{"bias": "qkv", "lr_head": 0.0129, "decay_shape": "linear"}
MLP neurons of a small language model. Each row is named by its layer, matrix (gate and up: input weights; down: output weights) and neuron, and shows model dimensions 128-319. Each number is 128 + 32 x the weight over its row's rms, rounded and kept within 0 to 255. Numbers have three digits each. A neuron's up and down rows have the sign that makes its largest values positive.
Before each neuron's rows, "fires in" lists the words (lower case) most often at its 100 highest values on Wikipedia text that the model never trained on.

fires in: "to", "would"
L15.gate345:119110148144067113134156151076157068077143119175139123191131113119132111189103168129156108154126091142128088122125098108123157151142116121117149144140126108106102132177121100125080126117051136195166162090099123093170066138134158157148137107124139151147128180039075146134069106147127100182127136181058084119142121150127142100136097134161126091145073159132139095107102141111117205122119167102137105073094131072145122094126133066151174121121112082142119152172123159151148119061130152085084188182115169095172124100126130135096087146148111139109136113155136119191099081064132151067
L15.up345:104119151121083149176172106108074077074138124137128133135107169115146106099189115118062166096119138127148111132188147150119045089184117166116032084151097121144147186129144135078151109080163161148105163160074149134099079156141118097116161153105121090156137088070140140145140112152142111132055105083117113144112136161145152143102098194132095140089125148136148161105098116128163083166117120168164115208162082104137087165139187120161145105149108136179099157147131104115107134107120165137119099141114160160135103135096129086089162135090199163178096089121110133126121113129158149133
L15.down345:137094185127110141136164166112104058093108142179068143167070181143160121124167126119120103186131124135043037116121084103109145074177112104149088117142079172190100091123166122095128100130112063157159086158148138059164096156118122144125130145118145136116125147113134090107166174126060115185132106064102101123130120146095081112124096117109171134200118102100103153101184133124106181085116069155150144143150156139133080115145037103170144145126140074128146090176150059148098134146121130135162169114092178178105191079151137062156104135124095178119167119117167111085143147130118128082

fires in: "a"
L14.gate709:129111155090152140089128142166097133138122187106211147158134188142159137105129097109086140077163147187138105128108130128091064171130144099157132110168141141159122185110159149132146103074122115062108113155141074143121140182148183094107199086132120113150093160119099126152172109139075073070161112121162152104135157124159098170121129132173162131135122127193112141080113188143150166116117097136098089151177098089118113071181104170165137150104151121127115116123127090089133109139105091076067083116117161126139099160194069164103093131094103122076169101066125173150132166127145113129
L14.up709:113147105143157076163113146149148115146111082084105183131130187100153172090127116109154113152175104143132135189119151098117116146138142129177117103146090144045204081108126088131126113126091149163077097108150137173141180111144147041132154130122149131067119133158081135150108139122121112153095187136133158088053161107114138119132155089130132153124137119056106113153157154110138177103106124157125153103147102114139162104158142102156127140120147112154122124162115144070013105117132138111130153126099121119168116151126063141104092135080091104129100198078103134127063132081056130122
L14.down709:073168168074121106121120166158075149086102082100105181092072070079069106138089122096197114173081148097181112116155122131157138152160090170129163130117104140197071183171114107172106144175147103105132186138147077149139139154150114099148098106128093067154144143164117128055183161036158156116168164110134120152124130126101165091071134135144175152164124138148168119133085134124089154094163140128170085085146159073148168128108107103101166150114136136093143182123151167137122155127125212084130123106142162119115150119127197144118128176164092124107120143084172120153140081120184132130

fires in: "terminus", "of", "based", "chevrolet", "augustus"
L6.gate417:100146141153140148110105113142149208071132123104100087150153133090189177179078157152092154149173090194148148136118157182150171104140082127123135142109110148146114130112046098147105133160071168171104133186085212141088137135115163132127137114180159133187175124122073091097095120088059119114128074120100028128094181123158166166101120122170174110162104211159182164089162134096162134109151131125097144191090119129137136115128120148155136095124152097144152180157137143168118098129106098131094119166050083197101083140170124175143107081135108119125130114124096113174113142145116130123
L6.up417:155214119132108066169096122104113145144105066142127166104175128107159154116112112123093173066088107065129129134137093162095173132104180094096137106152158190159135111169140157102092139127125079116071138106080098076118088090155153123106150168152102150124117094109134103090169167119194161149131141127130154129045095131087118113109118059112119069067084118073135154110135165161160150115126126093144170084140187091136143167112154127089125128133104179115121175097082112166101162162121170143163163121180135127126104131091152141191154069135125065117132128121160143096143153131128137122
L6.down417:164110154110178138118135139111110144135124121152100153113123086147088140102153160121080121159109086159114131131165126111153155153177116146136142162120106074089186115088132146169131135103080128085152144066159099090122140113158137166125118110070156108133073134129145135180104105178168131118179106086147092117141129144244116205163088195107163162112075163099171120170135091168117175143152134149153168134148103118056116141181164142119160077112147171088170162147133095118164106123158121035130167129125161159103137174171090135097041118139125167136133151182134156123116052115190105085

fires in: "to", "which", "can", "not", "would"
L15.gate688:150109137166108067047171128097123133102064096141132125145122129125109112146079125126088166162132129133118102102077148178123135150148068142144143152140127147079127157121143183085134068148136156078172126177125152126104145111117131126109100127101114126193110126129067112090080127075088094153153054107144144163118139107113119061135103172153142175134077132152070103095106129063111149132138140148134101147159115104073149140165156104128088124092150160114078071158144113145182124130120149140169129125197134105159127093166127123127085124119106054160052128210164068090112091114139199118
L15.up688:120100159123071105128070149115093110048062089088168116162202119172159123123186136047127095121124169157125154100118148137088089139140118146105108146183110166119128155155128135112099119178114141148150188136107144135128149129130152127131183111068139106131110123153117121159115147120102136141084115131118137115132133137152163089097083164110144136149090055095157125103131153105112161079071044129135142085147155161113124136142150157165128131121124133157031078149110193171137130161154119142110147135119113089128087142086126114149147142131136136153088112195193075136100159115092110103
L15.down688:157125138180185139122110142101121117135117179102145109140117136147176160076126125122136094135169121097084157091126145117111108135151211082170163105121090099111122150090131111140151140129145132136100165097147134146118132137157077209094111220178133098147149190083127145155143109088120131165092173116126132117096152129096123127136129135144134065182135104175121144087126230140077154084103109127049139087099118124148126106117088105124126070164101140091107131142129133168157181056122123147134121087138116158126154182120076168123119140199113180151144115150110143133203095163189118142

fires in: "a"
L4.gate369:073115126136159140124181043126144069178199099135105141065095208074119152158130038095159184076132145154188161144135101106163112115129183121130189122185051125164149101124160143136135144102149061125045154177107147170106088129137106129125128114083114138146146168135155108120205087133106152074178120128136128153162143136154076126061138113091101161110134147134181089077122118142104128148121112144079132056134133142085133106199116140111126137125099124138117135124125123166113088140177096102106049157139139073180135098120102133121123080093107124082084128123152120108201176091175113115
L4.up369:088082161119178134131139112131197181153148106170160207110100154121122121076172116129145147165144125116156135152088068149078121126096169149135101128147063105129082190125127080146136115174141114104131096165160137164097150067143094115111136128148158143099102097070122117100125158182100068119108094106088150108079123093169113149107095129174165191132189124146156187121121111126133129127181068164133130106087152105112134100129126107161133128132135158122121145106111151073139158117099144124177132170104132108134122095084050108173104129096055140111111151110171078122183117136095102087
L4.down369:098138164110152082129110105089132095163081118135117101122141117105132089085062106112101123172129084122105139133146112109102059142166136132134119117139165101118117113102155183110100092069167131081106088173151121059070191111174105143108133072039131115149120118094122174081151092090111169169155121086129146073060127105194148099143121087189163147155166090115159139137152181143132133121169110109124121095206097116141128152181129115103178148113096102189103154166143156137106113141097135121120186115089107136070099162129145163050163133127133138112164153171100142112183178171135212170

fires in: "of", "alqaisi"
L7.gate156:168143071119154160134101096142129129123065111101073131146150138115150171052067143138152185140166132109106026188094145107096143139095169179144108080125150090134186100059131114146126076148137072153148150107101198147150180112058138127121158103185065129156108133089152111146118100119124147169161141163119076128081132077112143127131156136116149152145128121136164111068071145089121089128115149143143138125138104095117109105148122103154100123180130196194112108220093146095113159159121127102074142143163136150099168144070163129106172163143142090095142066084093125149087174162154092102
L7.up156:105150126109089128190152132073079108133158102133099147139088075091144139142168086153152150170129168082142098156173160121141098116107150123110169143139190116117124166107112100096129048150098164177141133147120129152163153125136123121148094185165130155133119145104126113104140161130113153105085172155200091121092121158127119145121121159115155091165115128064128146078116194116130203117169202164097109099111116131143113114113180136115079158119137161147158061118120115124115167136106077042119094117103101101122073095080111192085155130145211119106201092140152061098109099148141128133
L7.down156:093140133134145136013136128125127141153143128123098126176127134155167125075170116180124140191082138198110061109135142202178193168086125149117132112078097091143133080132145132085154170209117125107147139120114136130109126144165123127133146111106138077079108171091150091136088123180052135130114119090099123163177119079186172171145127200097156123116121180071127140130144084141157151111097189111087149107124115139120121100120185179080110096100136115139140129128087158166168126154106193072107142108103172134090109128122106135104156156137106188140090100165151170138104113133174115148

fires in: "the", "of"
L2.gate62:124150145118112109122111191155087102088217191133125124109110174170129091094135152138123080139118123131124063140086040100121125073094122081155095124131112072148139155135156122174016134101085104124103164139100146096108112046120169149148154117166129126157113176080144137170169124193076099183103137085081190179120123112108099111130118094159120104123173095118115120070164145142168145138138149149152137111133142077187086116106209144099076101090135078147131165132156121155133120122161134087114154082103108137135164187067136156182120120119179159127143166151121079121133139133123173124
L2.up62:107163188092105155143112145160112157134157114130123147123175137146169208109120107168214122161138127114114139156115074130133226116097173132166153112126177136153137112097117083102145122113131149144106177040125074133113158078109075161098109120104135103089155217101113124158115151121127228167112125064087112135143118147116071081137153086142106082163062132069158131129134084142140123085148143141145113106083163114124127168091187155117116116140137125181139098098111090137094153123110153103140123097124133177167140101153135102158171100110131202161126141137123137128130180100202190147
L2.down62:129149141060152140080117106138132063149120130090105121119119161135123081076099117066149167143133171110090142123116107139137100187142138138192086091130114138197060117155168158160165151151168142171104174145170170124099119045151128140113175106161165122109153078093152078119116168140077117147108131146098160138120122156136077148137172167180067180129102095101117146104132112133128103190100131149094098211055067088132119126092133131131085151089128127059104169172123121122134108130154158089116113130137118168093167066130138062171166170105091112121098101119141118166172101122116128166

fires in: "with", "to", "despite", "for", "of"
L2.gate700:138126154072118125110099102076075152113182106129111115141171109132074181116120150129139167149120099091170127094113132073068194091090116114122106092124124079131120127165073143157082094123076149135160101105160124084129117141211079099110128060190108084125182147121130113144136093063146093102167233104139145193086119139161177113164167164117159105154100132196121145106181144089145111163123111123125132160107078124118119102136115098137121133116072146144087139156094133155109188163098166146147162117113098131151092150170129115034116091112138137106166108104108087162059097126167199091
L2.up700:173134097093057140116165106101140173128092118141071195110118127092171158138144179169096133187156140078123109121130109071144164130117080122116123091133121066108176120096079144131147158125113144144161111096113069137118131170130068109106128060142086129131143141135079102141223128131073148145094169118152111116109125101177192136132152136161133125126079091145141142121170147150157116167106141170119112094081078192122170156127114070121120121135147113129155123149146153131119192100074142141160133091100117122122104186142097135040081046170162163135129088106101102145120116148122174140
L2.down700:162120143122153141136190125109155133109124102130087090188180083187113161084144110150136108124096072086122154094138083172141158136130129144145095140168136131114116141086114117066112097150100072143191066131140132164111127082142122102110080119116195101078126112104109141156127148124168074117170140114143127092093162180123182105093156088124128063106144132132113107135196104128163119124126115114156127146072123111159132178060133108157151223121132148142131144144144171124106199093146104079126155053113125154089129134169146115159111111082142149122119132063158145182115121103143178107

fires in: "of", "critics", "s", "nursing"
L6.gate164:101131080090130109101167124154109179117090111123113081116105080163122077130120112121131048130100150129152085062119093133110209089079116143071165150170166122114121148158201123151167080137160116130064153160065096137141072126083190067123111117138155136094072079113118125128150130134103134117113155116186115139069162092182047079140100139138097166097136113108109143161106136110140181189097116072151142103061119122136110107107160129106084091116149160166085121126107144154091092156147142087161139123044181138149178141121174195086116126148138140132094052206105132168184165173117164192
L6.up164:067153134062116126093150108153099136102076129128094167157133061129131109182119056208202134150058096101124101124113092157122198093109141153142127129178160097135160144117154136105118092098074198103110129109120169210117131145109114114124107118156112154125107134084084094134126082126123096120147120116145129095177151127166119128190075138079109086151063165100108107199085157077084089115145147125102131137098087136111100138133183156138119089137139096141099185162191177086140142071120104086157077098078121114106145071122156150155094128110142158133142131150132152198193090091154091154
L6.down164:151106126107096116121092096115142135129153161140116131120101146094091120135189194101203104127101148075089110130158154137157126133129170088146122118162161146098108150163188100198178125173101099146105150147146175140136113118142119173100166189178164161129107134119177110177149183142084120186124076115132081187143108107068117138138159082120137139096147104070134172116142121150163160130082144108083142124146140135111161171057119125138153095123163159120112120148090085120181111132153149152116171082113195137123164158137158157072123157098172157093149068178140064130092105146112144094

fires in: "of", "both", "junior", "hard", "most"
L6.gate367:116145132121128111091180137184161076066132063140082174120122167120134117164141117184156116135135121094150130140067050169125143135146105111109107151182093171128173115089138139156067129106118066070108166109139125122142155112129157169115146122101126159184110179116128154162130106137147099149157108199112169148159146152193129103145194158173172095135139117132106141065143085157105084147073088131140080108101100159079097171134150076132137104128152085089129129089144108165232135172074164103181115091109142087196124084129133173150148162171167123137176141136125128090103111091177222138
L6.up367:100142085130150128067169115121075112084122117181149131078127126133124135104098138105133149173112140122146132137144127085069181147071142131133205138142108129128152096147152143150132153094087134121074120108102139142168178107140134163192118103088180159099158150147088115125149203123142152101176165119063158140091175134084065060099136089064053150160125121149116114158156070112111097134109178139155156110045151171104185087099177110116124115092163055182126163081107141143095144078133103145163123115085123115104187091131134133109109126135115164133168167069186129079122161140142119174
L6.down367:118155123133132109149096108141137074129144142090145189117107136147088131143071095152083129166130183109106136132139114221165184144107149150116124114068066155123130159121168125123116201091151147148185150134125177120075152070106123095182171150092166094159113148133167100128102116141166127081149154118108100142210170114082164136056118167114190167127139109144100062138087155109104126088130093118120111138106093114145138140129118167135134089150076134122062107091104153122127133175114201145139174150082158134106055116124139156142177098130095119127149131117092108140124087138156143096